Part of a small language model's weights.
Size: 14 layers, width 256, 2 heads of 128, vocabulary 6755, 14.7M parameters.
Architecture: RMSNorm after each block, rotary positions, no biases in attention or MLP, untied embeddings, normalized queries and keys.
Training: a variant of Muon for these matrices, 388M tokens, 16472 steps.
MLP neurons of a small language model. Each row is named by its layer, matrix (gate and up: input weights) and neuron, and shows model dimensions 32-223. Each number is 500 + 50 x the weight over its row's rms, rounded and kept within 0 to 999. Numbers have three digits each. A neuron's up and down rows have the sign that makes its largest values positive.
After each neuron's rows, "fires after" lists the tokens most often just before its 100 highest values on Wikipedia text that the model never trained on.

L3.gate332:526537544408432492423442510588482601459511499521482532422550409423533381532573411529480508498623513563454505466555489504442471508488527447418467541427538558636512487492521442497466531536471452498461465522503560512470423524524511478445453456518471443528513515536528479422557475422578444532487460500483513503468519489516492523490514446506524582505551416511460474474534529448509600489481449449572448532551438417452556465493565587566460530455552581552462513505532490475588473519539523440456511451440439527459608543472513512503484454618618478517509517473488506500553508472505383506
L3.up332:565439458461607550474406543506402447505449506435529561498409573455521547556448508418513545520540565492496572502467523467498604476509603479527553481573451493519553551494472575466512574549434485442454520464475430499480461557512419471575572476407516492512482521461476533539314505527465493491598514507496495464545525407389495484545508477529505525541477556557553516444411475503527591550494525512449623544497453595471532427548500500455445525392490553478505425471418624499487549525505523448492548496487579461493450485457456501503466400547439541453558504415472524498477573569448480475
fires after: "|", " the", " |", "″W", "-", " d"

L9.gate279:548572502598452430425519459481476513528431496531480480524462497471507479527479581450563520494563546476523562439499451461556506504522448483461580478498486405537455491469557585456521523565581506500519540504432555608469464494456459491465456434526446406510525457421485542457513457480466517555500506527423463390518575426540473562557510498512515521501571597546477548510512459489521462530562393533519495393477464548513552379532407461466465528503411542454405471524594536553483399495394521425423624428374518496616498520529493516523459511482496394430483417567463506464514507463524475461
L9.up279:509504545531524414590367554567489516505473374543497507587563510506506442533530509473526531404576477438567442511472444444460489483532470489446496503433532467519432521460484472587461466469539476474479517534445546458528414495558511566505491440542501487524469515486533391456464527498445509591493406468453464532551496477435494496565520551445496479567530496513489503415491509469498563539439529502499550442506370515490606465438437484516558553420469500526468595475589550583485456501605489378455511468523604472499483485424486450515571497483576453465479446504473474543457498515530548477
fires after: "19", " the", "20", " of", " is"

L7.gate606:583529567512492444414592416462507469556532521450597481415531468494565605518550522477477518472380529490497458518519501514553421558531509553512492441596610506540417595523498560537441509485537449482464491469460564410530486544542523574525419527478534510430478481555479404518504501584524490548543508583461505479560557576536593388476497575453459442584581485531465434549499546544527490532473513482429423567467485505575478535536502578553442482493469576505436434501581582531586485532597502523563468543431534515552560514500499499520569517476491488483474459483483485531478453509504443407
L7.up606:474485485476498386458483451514481523445487532526559418496525425469506614527566448517411508480493491435441582455557432524490494496400522580512479495567596531516469575534501504531394559501415526478533470503422535501543531553578516516510410532573515513469536467593413486449519551523556371618499510518571465458408451495499553579389540501393444521480552501483533500424478448562500427471559535514472588489382479580489517541449467541649462526450473447485455432481503493513526546493523502554489432471436556550505508549400468472435559497503590520471471510494432547541459474496506460503
fires after: " ", " |", " ("

L6.gate75:539416555532463492542540492356468406509458490403416485504518454519515523507552518496419478536565483511579539481479414488496474606571570480452456584510463540462475464531491496437521516531494468506486509534506502480502503528520466519539583539470496473529540501538421582494507548475471393538473555592545470523542592545437467536456519530426567539414529500595486508537453442532480541523476519438533465562504480547514423404577480513425521491510526497555508449541516509556563543538486460454577448444497478524490535522460555500522454442515485551480434583437489454454546631583437451486
L6.up75:525520494600411426522494442559556470415567471545465657581462548568491593447502535462513567613509544620471438518566483514530549516517516461501523433512521479415496479477454505495530538530525533481501476529473475468493528452475492594511459438562526532568428542503475465468524484433422577440450562482424496576472477484541507476541487473413595447485544525497467595418498464458486512600443591432500462580461496534534513525519500500510417509518524531538568534487466442450460491444473440445510500503559606477396557564533434493457481409440545484509521573441533540568443527553484428399
fires after: " in", " at", " from", " of", " By", " In"

L8.gate521:509532612430497406505519487512515488468562416402528546592605496487466450467526429385398473487544431508534518539443449598484562540497508542583519432575592494468495493496493536519489483587513522464529457453514525404446488489522511598524567496380471585463514524522511476470472537396512451507445529510510480471490513572456482531480525496543512529585474462452408411488548537468495488494462480536528495551516499618518521527525515532502570536424561581561452445554533460582505514529454442517564464483480542557492505550448458569503541578509393521442626423644501545469434423584526444590
L8.up521:500454454480409535453530589483553432487421507427436511547573458450518531442416410512490476463509543581522498477464452513437412458510537495581397518554447520488502500499521540487513506483504576491447463484544520443502473523536568465499538553510595466499463439526476397529428525417516557453553538501547464570448487446522477525507613611576579471510447481600530517533449462502531501464434587485480563412514513557383560516470474571542456468568548493604387561450574466502482476607527495443500478527559477539519612520496587437421470427495519489538555445432488441495530435369597656534
fires after: " the", " The", "The"

L8.gate478:536484526501446471566564564396582535533566611469479451441450437484421598451470515547534553465544493405508540448466569513567585456557518520464485459448451453499475461460508497521493471595494420530556591440493506490397571467526484415572474512428532488452498507547416414490532451483544489524502514495510495505589500585454493570470514586564526567416511505403558541491495541535435570522514517491473502607582521493492438492614503540462553530557499452529390469516464480492387595453533472449504458568500594414452505448581437488520431416541556486606495494517411518493482528466514504580
L8.up478:473524511606547409510493526532480577432503449557595449533512432536473575454515459548588444492499510479489503467517569568528474477548472518527456586459476483577532536479446523491478604399405411524613527485514469526488440428506508502413581469488462561473461581472475520532479508499527474531556558528422460500470518510530500518522540528496478502418449475469426537501556503416549496504472456595474519468561394522418551569460515478401535532455507494512561492520574514449506466496557476594515552532517459432570530535594552529462443504392469551431536469424493478458478535535503475589
fires after: "19", "20", "18"

L7.gate214:444456561556459539487484457468423452453518572434571449547502429515476426494492540559506488503431499534427543509414460504487469465573542530489459537466491466471379486577463533541485494545635568508548500531570403486577371499466496548537574487576444528537447516506519558576479516467510519513439431521416495530404527558512589494485520511412494521571602483471525520453578481553489511433485417523497527514442513557529513493442458474460475621510524458525509425492503516497499500527435493528473484485529536472513393617480423440415433461528450392445525566560440529575529464470468579475
L7.up214:416495505546517512593397489499463489465514576509618501419479566492507508438452444520497547503530409444484524499527444434499488539496475558459424395494538528513462467472512380538495456493498430502587487423481455535544432498532401489562441553528483471577537503508537519503547516342450504435482518469463538611615543529485444483515512432487515443521422469526518466553535499512545544556461577454461465501464585434481449435440531456492512497504601499422538532437580591516530431511510536516508406522431511554545538614512417475523459482410461595488532459423525500475449489497487558566
fires after: " the", " in", ",", "|", " of", " The"

L8.gate175:397467380512490612545538460563506505491504485434529524537488554494529569482522571495454483481474559435542426521486553535513465494462516594570587449454546446450569348459525453504512482576461526526556489419512488473504522480479505479479503442510522501450581599515496517565476494424439585470504473514599525527454503585513458547488528430547552535576526527518596523467512465493559616559583487522468451462434509504523559583496489523587469417514501553512503515566453497573549435535502502492483548417520505423574489639511416499521489440565423561473497478482426622371448481500403464480
L8.up175:544440529571474585524555464542481434561421493462445498484513439533495505489454418571589476474447491431490490498448531526457457492496494390564560597474490542538424444453499418472443475576460521534530529568524529412484408524481456575441544452403497498454558491557482482461499510479449572552518423543468460509445495529615511523599403518452416478542453533520452562480488570464473488444489474398544518546530568438440510568498549474482515529604418456579432347442471406499403416512464429454473559511482531405465571524511568432476542514445552424513484437500429477595554453483474414501
fires after: ",", " the", " of", " and", " |"

L6.gate650:491533497524557609446553612424474530589513477461419475548566443561368461457549452481470471484523470418526491460492513558569580476477481489603473583542538368506465539457460525448485498443455513376490621481502521400488432507510474497458497543489577454443527413553404483440459490542469454467486414555509564502548556570488470490492551468555429463476545432477564550444486560532472502514506474420485520443496498463413514437593527566507536435471494512515480565475441550372431606550514470512488532460502588466472549488481476599517436471488529518512534529516552483479459466440532568461
L6.up650:469539573481425529449499488460462572501451493477519466586447433472504508497462502428489448459437490562525455422584465540598512483454466493478510459499568449435387494463568529526452514349401556386535508491511460440530501517426510541492455525561517496435525455495524444588527495424544548449515495413502494441553550443524506541381511552522496543464480503357533445450567478506436471436496367424548557486565411539484590470481503491467550539519434491595485547505441570538405534509492418494484472475517521499612504492570550476464397476420437481541508507511539575579460468557552503515
fires after: "20", "19"

L6.gate390:560480459515506497601518447496560596475518455551523578535551467447451563456394412468469508500426446571466503494387457570548499439527546500565466469526480518535483557459530551401544524449460517427550534424493491577449556552505560536484549454446473513446433432487463570457656538510458608505520472465556442506624577557549405502432502517496530444446437508428430501497499434561529477497504499452485530512529559495474477486496476476594466496553434540473517441477399562442431485443489419483490548429444586450617491481564539504469491461545390498533455508519535533470482581497537540581
L6.up390:497511499454514487507452390484404524350496418466492497478430438572535536477551527477563536432450450534460535490573478607535518515433574512534426545518514559527473460547449476536490498427482499480480506510527502641451426501531507493442390419523487520496582393502419485500493504489442457452478586476467494489451500577492561488496417521497403547502450505532547599428432482508392518396509456445602499530531511551504500371524518532492454488428628570545479469542515481508472449563541509464465485497496537492549480531467570520489476497499392491507496449455489456494446565424429474556
fires after: "19", "17", "18", "15", "16"

L7.gate287:595534597513558453507451492567540459472515476404557469453576432539496507471491475502463558477564559439497528542413477518401453514520499458589564520547595532504531487438484386576430422475518506520539575401408498559465548521639476525537406565475471555651560500515468487457407526472501470524575534406518479586467531470493497535420469544436423490493611479475442488529524497499471470529456528415547486460514506494505513510513501468568517409510472452469415553497571495448515559537521496482489453520435449457534497495476522449534510595526553472543529579438420507488492538508473548519
L7.up287:500559529533451509513465470478438447380541588523530548480514604547535568512519509443526581489534427521486476595532542496530567476518522546569561502584499457563472444574522464491446561442515527606489438396523553457519511523534473467429520520583525542459530552445427465455506506546478510521582426471541413479594463490438402487585544501516495579505552500538539454394572474460552491385584521498382493447513435592511523514509453407547467519491499458525539556353478519521564473435451559492602517493427538448519486450505599496537578513545430438488487365423527557516502541453466481475
fires after: ",", " (", " was", ";"

L9.gate292:538477417395468564519493560431504531483450395415540568444547460518646513477419535416624429423478436545537543522549407513483471574472429448487481539465524438551460493459578429477431501489415423501426518433439513558448411501481516541437386518538473536477493458539571509429452478445579492520509557434430423530435467510572389570431512482543538509522482408608554474433466498437510492456469514450509513474436498524520510480517543459424548522529505439551485458413450450422542487516491474488509527595445532539536515420433541438535425464455496467450476454502491446433464534468559460584
L9.up292:501522510447545542502579408478442511489498471493494531479493496557540559476559563432494451516433559461471523571544553493557535461543509478543455488514606372504423489480515488494501578485588473504501513409467551464497518519496466533489516509454443494422451520507477555500542475495523471537446491415470404539466474498418422520553462391495575528480531485487496577512497534557512523524485545514441536425488596404518414517412519466487506474434477546414563525538449511517455612465539485422444437584429561496592488562534436476558534602460630514523465521560477524429507559502486416535
fires after: "19", "20"

L6.gate333:511520575491452463511415550420470419577547381463523603518504494585433495488481488440512584508479456443588469419459445413553494549611604425455599504468576527573526545463482438509427470425535468407556509458453499486515505513497535485610479501537540547480441465578465510389411477458520516472592537456556578496560457550505556543502491416538439569495424445517520552474542531512564535420505505498502608597513518475556451522502516450500545510539520513515548502477454454539422548540588581437530563511456534534462525484468558608599495603486434538482457534483437495480546551493497516521
L6.up333:518463481538509509561392432578433518549449495377508573471446494484572496510488585484521474565496449470539523547451548447568642481490553443512515506540520526471361523431467482488430617540542488489529417520472531589495448462485474556484487469398471498485469512496498489458466538560376463474506425492547495504567560527434511563439510485498479593456446586444402507415452554494511537509559585434470535472494545501486442524531418436385465487577551480450482444514432483540513487553449568524503549613594495549472469461444395480492461509537470563495477559460544466489457458503471512481
fires after: ",", " the", " /", "-", " in"

L6.gate698:528523483498548541452442405515554486443455480491541588495467494573576485431562529419425430477522490490550553473466509533554504482503547483450455462576438530419446477589530439500503438518515496528540463465482435493487493503584531547467456439410510619512511449485461440541508646495477481438633510490526511525538550470517503548524472509493591589542521556501396488469610463512571550569492518465552523564403482533509537465453446509478528475481370484463502554449492502434491508509478473473500502536409572525564475411444547482499469523444558489509587499568533481482425503482556521507
L6.up698:641478505463446460492467457523585503454496503499526550524520444513469512481505452371579456539481488527500505567506467537494422504549451447418428456574550510491518531478415488426474510490466489497508531485443526503530446476510502467606461467532397456466440450491469434505557498346506498514516522524567441526426448447628419487567520478535581503463533493521516395435528558546542487455470475527535536528446430572567481512578355517578558467464584466577479488456495494500494492511570521548455463514527473550522446361468527516530431533434466511599492465566494439475570414441386558416
fires after: ".\n\n", "\n\n", "==\n", "==\n\n"

L7.gate496:448442549489450542443510618550533563494454518562519545520508475456487458478464521486412533535563434514382470520517438478449572414516432400538536482528591493467445449563524395489518450463508502611534513385529495423456569551590631512486478461466504373572546448501605477498468478481421494539503536533469548452503530504447520461456521475419444461493522468461522580473479440465566541538510498468466643453443546524461559500526498513522487531528495536464544466500444465494457520430515567593533565438487560479581399561484474495549528473437425525392456430547508471474457536464542483583
L7.up496:498493540523536498501522606499462453508491494426461534484445491490479565466520535548469561445514473500511479464547517425446403411464365538574542487531548540536533536503414473538589478354559478531476515504444506465559559434449492531467385553598500518521540456435532507524505501491489469481505423599476521525428528503548457489512485510506540377421593632542454506468504580531590571491580438573423532456455594518502402485494506403417472513553486612496469508494541519471578550518446510494542415521426505529550533464443447471509546430431553491448386472478520528450398526513554489428
fires after: " |", ".\n\n", " the"

L6.gate337:512517592456433501567473531400489532568502530361476467433538439564445481463447419500486508471604512560467500526436500443480459531473526507530444544491576489503489496372487493511496471594478407544592507455423513521557514619561540522490561488504569469651533625544444557552592472416482538660531415467498424458498458493532499536520480487520362506524521559598477543481476498414527498552485490453532458453480484458426532541540485482426420534520520530408537466458484485417522565516498515510376515448495448487470469587474598511465464533532474417541508482441477382478482452450463539459
L6.up337:589574483556560506418532442492506549462513489401500536489463558484468514434444479570518527508560512525471454522475455455507559546493585488600421596448514453476412617525554470491507519469537452499588538537400508534435490521453504476500557510478568479597537566561489495470482517523431560543530462483557457452463482509522466512428488523516444595527378636524510517497439445403524460542443495584550516466447470419471574513498539476485463510561419506533579500504485532537588464408575489538461451491557504496476515499441493413475572501479472451405476379421541493512504496514418515430
fires after: ",", " and", ";", ":", ".", " but"

L11.gate421:502565546446521467436575476430358443475436517477403496532436451493456480458546513487391506583450520517535505584544455504556536460458572480487501543504599474464416633502489512515496442515592525450549473439449476538460477482428383361559511503443537499489500580505549435497482570511432433541451457469512494421426513584489484589545533526500481487415419461540452588482464522449456464592508568425582484470409543486432451480453502458447444458512442563477557546589442516454519513496537543514504440452537526476528470529502467470521470576521505472518402456577428537531428502528431559601
L11.up421:525500458452525439438498512488517432460459470524445496483539516472475481463597552484385409525488568507371455540515461469578501479476595495443491547544495451566434647593446448470494500454556455494553492465430545445589450416542464486499408569470474554415501556440481554513513469505453525474448581478460562482408526513445440485526545514496548578486402582462431514613505452558524478515515544457447441353496518507435543506513555480474364492499494497497591511502399475459495490515580539456484463489599505426569484557555430509510511535555510411553433479535486530485473570484543470506
fires after: "19", "20", "18", " the"

L6.gate12:407457432402535572432582488467502526496435595517476391510584359499496486565435421438477530494551491491481552518432462589547528474467457518595474497517646387527473539533535450492471467536443493475578445428511560516474518506443543547501501479512467562475457492591559555533363598409462480448461440486526422485486486478512519457459572535520481361504496497530545484481511479503482498500517461420454527490524478522501644502495498579515544576496502500463493570496495477479541469572513537501529478402484500558586419595517509431414473458439496536476557521441393531483438490448503548534
L6.up12:416471560573516482557496544562534531470461464513510435462457494531459497484514487570483436558454464470523508470487448560352494433549517484495395541541513576479532501472422487577511540583522494532457437487405509462559504457548493495462445495550480522548503449485492504565548450494502547523548448494363559433523496475594388474660514494552563495538569531463590475508520428505516526624435591540444521536467469532554493513480460548521505496556589533457443483508462542423513509529488507430469481590548470517503549512436483481494514506463424478534459392473470449609397461482551542508
fires after: " the", " The", ",", " oper", " and", " Supreme"

L2.gate293:408512440512494497452438436515551445428500465460499512507498528525414559426511497541561492436473516558506496408380391490512543464526527446500445518506526539449526476567515492565405492423527549473622567529378491493445483517434594517618425505509484512487520521523381514543421527308494486494421554482351540519584552527532408559471434439420496526589574588550508524547523510484519481546448499479469469460517564462489468436525471465524505533468491509427434514460507539472432514478565561491496459398488468494511462495550387468530510557460503439478460490474477529498476477550480513501
L2.up293:533597478487463480387456437510444435433525465534432535387462544530482506369525506518470454640624476479450527548503508602561485465508497528409459581431444485502465514516578500434528484436480528455554430501450545558444537535430517551498471514549498454465618487467447498485517491450522489529485522464471511544471441394467438620503521598518525558500480624476474511631518504533481485550394487481512453514536435493538552492494405586483517585473520511496565553515540518543536510469463481582447452496509364511493489508523519529455501545525532525508535445423502516521496521432540516516
fires after: ".", ",", ").", "\".", ";"

L6.gate225:469476513545530504449475526467586432453483505518546554591501532476524556537480414439506528422543566561514408568466456438511471482527585486422483519390536555488508509498495522464441478476493515567486523457436439556470464530528482543520512487539492483453552487419461518500424397533448474498572525537476444500466568558431509508613588482408464581468458458529463565427547492494527583571532464474466416556548563495580454430473540469533535530506487488561544444409536476466525432450476437495491477667487520485449433537493532523540489616520553470508497450548505509457455483408512461480
L6.up225:475493550607412510429551445538468533463524487494494512479413422534458579441475542528497524432475474492551556479492440506552441580506518500555438581588508424449525435467570515497552472492390450499519479578418578441545573551528487602501563451446510611421564536498533489539390568429393450525494515440442453462479482589440554457578423454458478577462533535502530544502482561455464515515411581399459627466454583375506546489531577430448513533523496484530630553445555514561472475447455520543566529456464507504539515495543489432509542490560481542445425548544535500546531500548531504456
fires after: ",", " Mad", " |", "-", " in", " of"

L6.gate529:490512558485445499446507505560465479527454454548482486515547498363530604517531455568549496533478422473452525608487531491468536438566483457407508453474539436518531554511476490506484540439475590390548486513468485519541504518439509513598543547420461443506459535537415430409490496400544499473575556431435489490501517495487552540518435470501599443423452519473470533562578551498398474478562515490615501654487424489424448561589453471447489452552481482473526505471563506556485496566528450458556611486503554496511520511548414506554553511408464549539494503458473598468513501529546520573
L6.up529:478459562479514472465477456473432504470556538588466495492514524440510584537532552500579486488393532418476596476419489561582500570608522521470481514438537470484417493500478468489491434440458499525522434424564464624488523558526515643516578593431512531507471556466410539440466503426491454494541524490515498531426609536598505528576506487498576428465366415458473523545548558494504489450433437568491530519538585475483449491463467549498465493547460509437561579437537522460554416570551492485451583462461508557542444423519483509509547488456488449546487478551475563446452499518532496491
fires after: "19", "20", " as", " of", " in"

L7.gate675:549436525389486535505441489499432558553505459456499539451531413416524571521402553429452539477552510485547449589503455565649533375498510401478457491455524425499483439594524538505459522470496432521500478571461551572445540424505511489514497439540501530481430359498502490496430519520496464464464546540539465489579587526549526471540503544457514470564531533464513569496516482460494448369485454528409459449406474523511537442507476485477489507416432478483504431428548482544465372496564475543514498533447528551581470434550530503443531547516538428486472348563461514483443510442500473522
L7.up675:448567556440455440494509519514551442470453597451554507536485471434458490495499423430515485409508498465379443452430653383495520488499480484494414474496502481395452503492490564511562459538507544509470513479540523473535457456471575496459494460515472541517501469506499543470509503477488481383617546521508469527515467442605450597540489466386464493567442494423488442429479432530444482544511444568539527473517529441495537506418568493380546482573493483475551560401562521457482487411565579539455459534470491500487603529546489535415497532457454485496476445473569488502498466514545454525
fires after: " is", ",", " a", "19", "),", " the"

L6.gate36:489437530459498469468482511479533550513482389486502585372489460498415529447562479438475470488492480457548555466435436534408421526485399549440436418454420531537494474462442504486596481582564501512455513500554508518499548543428526612528466477477456515468488501477548456447537555405593515563529517483440509566485441492459573511649518456622334455556529507550487510577441546466517430480441474562539470462481468487470530438540505482385469581517536506470442380411573515444476556558514470415490475470485564588497536541512522493552466519479557454537545425408478526502533552514546525520
L6.up36:435469476495584499505506485541559482518513512550490541451466552460488465466490482410472550501553576452522495503444434563509582466497492510476442469398551528463446561477488481568489587421579470453484487482409484549505489511525577485491497496386536475569503417472466496420487460539461445472519446537447574596528488533592416423488461487439482464512577525422581467510479536535431418555442389520510536521594442545433493391531454516468501569481525565511438491432497532505520500500540569396480507489470507502515455516508412412493547535583550530451612485445546517480570411468407456550
fires after: " the", "″W", " Br", " V", " (", "V"

L6.gate54:468536470533486487590490474492489454524492472446527594624559589538475494474560527470517515492417511519554427431395476434545538461551577432486570507466577476457498653490488506544500500405509518479553503416484499505519508510405503529519435531488463538584545588559477502475536456511555510557487485479488591542585484555493509542580471420421474412401489481517493535527526431479495561470467477497479494518508503372455458481462483491476398417483498437468458481480491427516517527465423492467485538487463505561472468558543527463367531437518501615415484444520572493504503584542575637589
L6.up54:541545432447560457454515508502502466582478449523445532533552549545470461461509566496501457514514483468496499495487429464528471516602490373405511503550443502418455560427496479608423512486431536483490485463377474549458436518477539569535524463504485469569557457573529508417390490434482542451610471460511528542474539557520432467474518468523501515431447454493483511618535508554480542519425533436485505569511616485548407487518440544471456541494509404605519482455458515522446548493451517535492529481446484529632484515464486476472485521433410574464537409513485445553545506560462492543
fires after: ".", ",", ".\n\n", ")."

L7.gate663:483454471554515608469557467509507533522534467502473474495495438589516472503353367495395508530465546480524495595503486480576504413510511453447414593525415406446523583549491432513575571482597513481513538487495439424524527476525523536451488511468570504494553528544575527510527453630550442504463412502481468458549585542445430451551485459454469517534485551473582478522511539523456572515425617475525476458389570478533478477449525477493483565486448541489528520529520546542515525475526533548551527531389467529512550533468559479531393454422486533430486433504481467439463442517411455427
L7.up663:488540625474561476551557513625536511497504523556386496459516520482544502540528541400484538523566529405547495483524489417567475448497549478530476474567445486449487481437418522451488484504513470560534503437491474422424443461466457593528473482461529522507529430511527501533484487503435489513489519477535541496547463483651464509454479414537432447425541545455451495541504492564478538441511492540443475446513411406539445486478471444513395532471507507569496522461544484508469550505472523525405491498436433572550478420591513520487374575557466557494530500513447620512496410496457399515
fires after: " the", "19", " a", " The", " an", " Bir"

L6.gate150:483551557480485478430520566404519456509474525404503506509527549520429545421525505438501515430527472599377459525486478440470517465534513529432484523485453529533454451498483443454488543467531470463485585503521439541529476549558481608497529470464468465556486514456584502580457456543536486436536449490467463516463427473487486522445484544384451521471472493442491461495482517430516518488595542353534558531570466558500516448536471519439523427480544460415530494479504413445566430608452484494395469435557463401405529449429529492482514542555489427553467512508430401459522582452492511470
L6.up150:497589467532520493560458517425511516482484511494469497504552489578516523425385494542465442560497504393552466522574495413432544537528508435486571601467651542490508495540469440469469484482517534562526450517594503566530446462447437452482498486410424509482544534562425587552537480516463529474475591520469530454544533473560502561500476488515546480526492540535579518473531500461519565550478577557570440509471527437415465431504480472533507515530416484456575475502523540426474549562410468543474532494558449500505406494441412505489462519510445465572496539519437467507477494595554556524
fires after: " and", " in", ",", " into", " or", " of"

L2.gate386:536494480605490498466485437432515569543451425476569537552479485430462514579593571476381581573421469434476481506451484485498456526486524409466505468523597404476481516482434522469441600453518464525604573426495555491407491463478510518480442476514457438472567444450540465446473571556568486588493520550513452448539604444481426521571383456523495535466439550330435447538510524527525444418491563446526510432478475597547504573574446519546495532467459501458557406431445549522337480460483500538530537506406574494486551507608519434380429477475451542531484463596516487521471552522518453466
L2.up386:473474548590480448497469420480489557521489491470568506600523528483499498531561517466429543603434498427512474421466492457548513503519509404443516510577591438501461533481474584461511551517549445514549497455528538473416481418464538523505535506467429401465514506512571472506442535591504514526523523486494462465490590486489386504553426536459487483499438534353453436505588477562528491404465496393537485415453496552502547554529420506505502547534413513463625507459443536525330501457438501531522524486425626444471476525641556465432376511442525462555482454564509521510450518508457439480
fires after: "19", "18"

L11.gate175:467560492481469522430528538497515526454561440457516519493466503504544567408567516518525547438536469486516483512518557452615462440465592617503376562496410497507419462380507441516494436487529416543432464436491384547525496504517424519473472465463428459567481447505546487546581554494531569475488456550490474572450525585508513447582542544564581557528460523448467502434515556449462513539450550499480438504460503397421566445464491562577507592499575495421555604510423460478484479448508461489541583456474548583454549512520474534446485436587396477469442537511598556546396517495469543542
L11.up175:488457550519419546484459428423586551501439432480545443457560478449417483465484500514417579469477505524484548554514523394523525557542523476487453558521492427477537453541434448457491534503476430495469558492526466614423410511506524607554515387529497526426460456483529579561484536476574545572560473486478552543520528467508504531531455530483465480571441483457446479514517584448494544479381572459507548547521539501492604461502493550434536466456507516425511599483512561500485462493502461548528554475488526556390507585393458554526502452495574566520522498460419436523611500435527517421
fires after: ".", "ov"

L8.gate224:521470525497540551456484562372513498457551486460512499497549513460502535451443532460525516374573479406597409481529457463445409483491504442526484447523486439477513461409484528613449583499483519515527533423472498538540505531551580530518409534535414457575447407512514474501502402513471529496533592482493471597548412430491456468427465481549549512458513470458530425563587541486558568470429457482463537517432564469472465535498537366504433442455490540489479490477454555532497568514428481501564542550490501513530431569438499460530494462695561546476532472539494516448528563510502500507
L8.up224:497514482490533508460522479399450442506475495550439479491543408493484418502432543440530518489484529501439553537446580423602470523426479431466469519424492406477505494498440497539445555584457526474456624527501498511508501549482485515488437391485415469517392486463491539461513476479472581535494426531538499511542398328442461480476336531477438589479439469546569507571507524530597422531399471438539563509458462489366536552462414490543524537497472547506393444409419529459485464599439456490505491569537481529536420504529435495566494522556567532464474449519510471515546404455465476535
fires after: ".", ".\n\n"

L8.gate451:568524426482574515588517440558574481445489471477555505546477553522507478480489495473439535521450561504510538437502475542530608377415520493556456409548525538542561499420471391471507459443468507594533508495488487548515566546575573501508527495448509505468474487503453497446440553531510528491541449439492553553589548497509467573459464556483598470516449496504456489433534602496479499488496435468570482529564535541425499568564483498512505520486556404509456516522532444376526481522483486460392414527506551458459591563506587617454496461449497548499551440403514544481540518421540546478
L8.up451:431516519443437536420410514528575571480486495482450562455453559522461541549486557508563536504535568496429567577433512488516462411554471490553458499542432570505555509442451454519465574429464499544435501604527593535493563492449433600469553524436506516479429438482498544501471458496501524501420462468530487568600523410516524572574527475513497527541514583445514533521517496453474536489410510504524547511519436517454508481436568397437493523499490514560520565389556510420472366391387537489559606554481565547480613467487495538497579499464560487503548499535487583507580537488530593469
fires after: " due", ".", " to", " response", " ser", ".\n\n"

L7.gate122:557500569576484573504425476494613537575469476569482420535521531481506457476422516533390495522511500380586548507497432542528573507411493526508595477570595497496511564597455486507581441488561474590452422408489560487422561509541529505573446552419492466567429532518506426541592437470543404537500477425541417481353512506416510490478508529459488414564459479417476546521502427526494514464403496491545543569452589467443467538430595502524546475418512488546483463395472474502562569428529500584437459505562449580528560437512478472545444558488511533553544505456480524483476448473504501427
L7.up122:478433503507474481387422538459517507429539440451494413539483563607506504519549448447451507477539511489616474551561527538418461606480444410451423461601598487534482484487453494515391559514496468410509590500479562490487570486556518485549522522411456488595476447526433458511490489464472526481492461489498391569503506517617382483479501567451543506550515553499514447484496576400507555522525529499433486468470486502500462507497550525495476557520491422560447529454515525565446541382530485611486512542476510511619512396544527559579492509564486448505449497410448458464467519426523579515
fires after: ".\n\n", " |\n\n", ")\n\n"

L7.gate185:561531541595492525445592501507461570611416521425614476542387435550468566589520521462427530471452570552517497459380612529504521452422526509520423474494475437499442480464581515512447564517469532533597580465557540490586444470481566496515503486473511499500536514511464416484391538560507536564448455495501487428467515532479520539502548519513451421559417478497542446560542519562469548380445410542544562517487482427522569449554490470553505519470523562578511390478515490544494528472516475466496452446522593581590445487526470563505495570455510448436484560449474520494410449513518494449
L7.up185:439512553474547449535438458518470497522514437468514554472461460549501590391405512473442538504486503485540515479456510510515478370473525546459468454569532475554523424428547457528519446521526492515587464500463553504478515545488369423503570561445523518504442482491483510413469464407412538498472488524479510444485544527357459535617559537422519529568578481505527506502489526518445557541580547563500467429466521472429567465460533593615547449470572518578546500412529530563493439615515554531520504494519466533604473493490455499407502555492453448478505418539463473484473480440499488506
fires after: " |", " the", " (", " of", ":"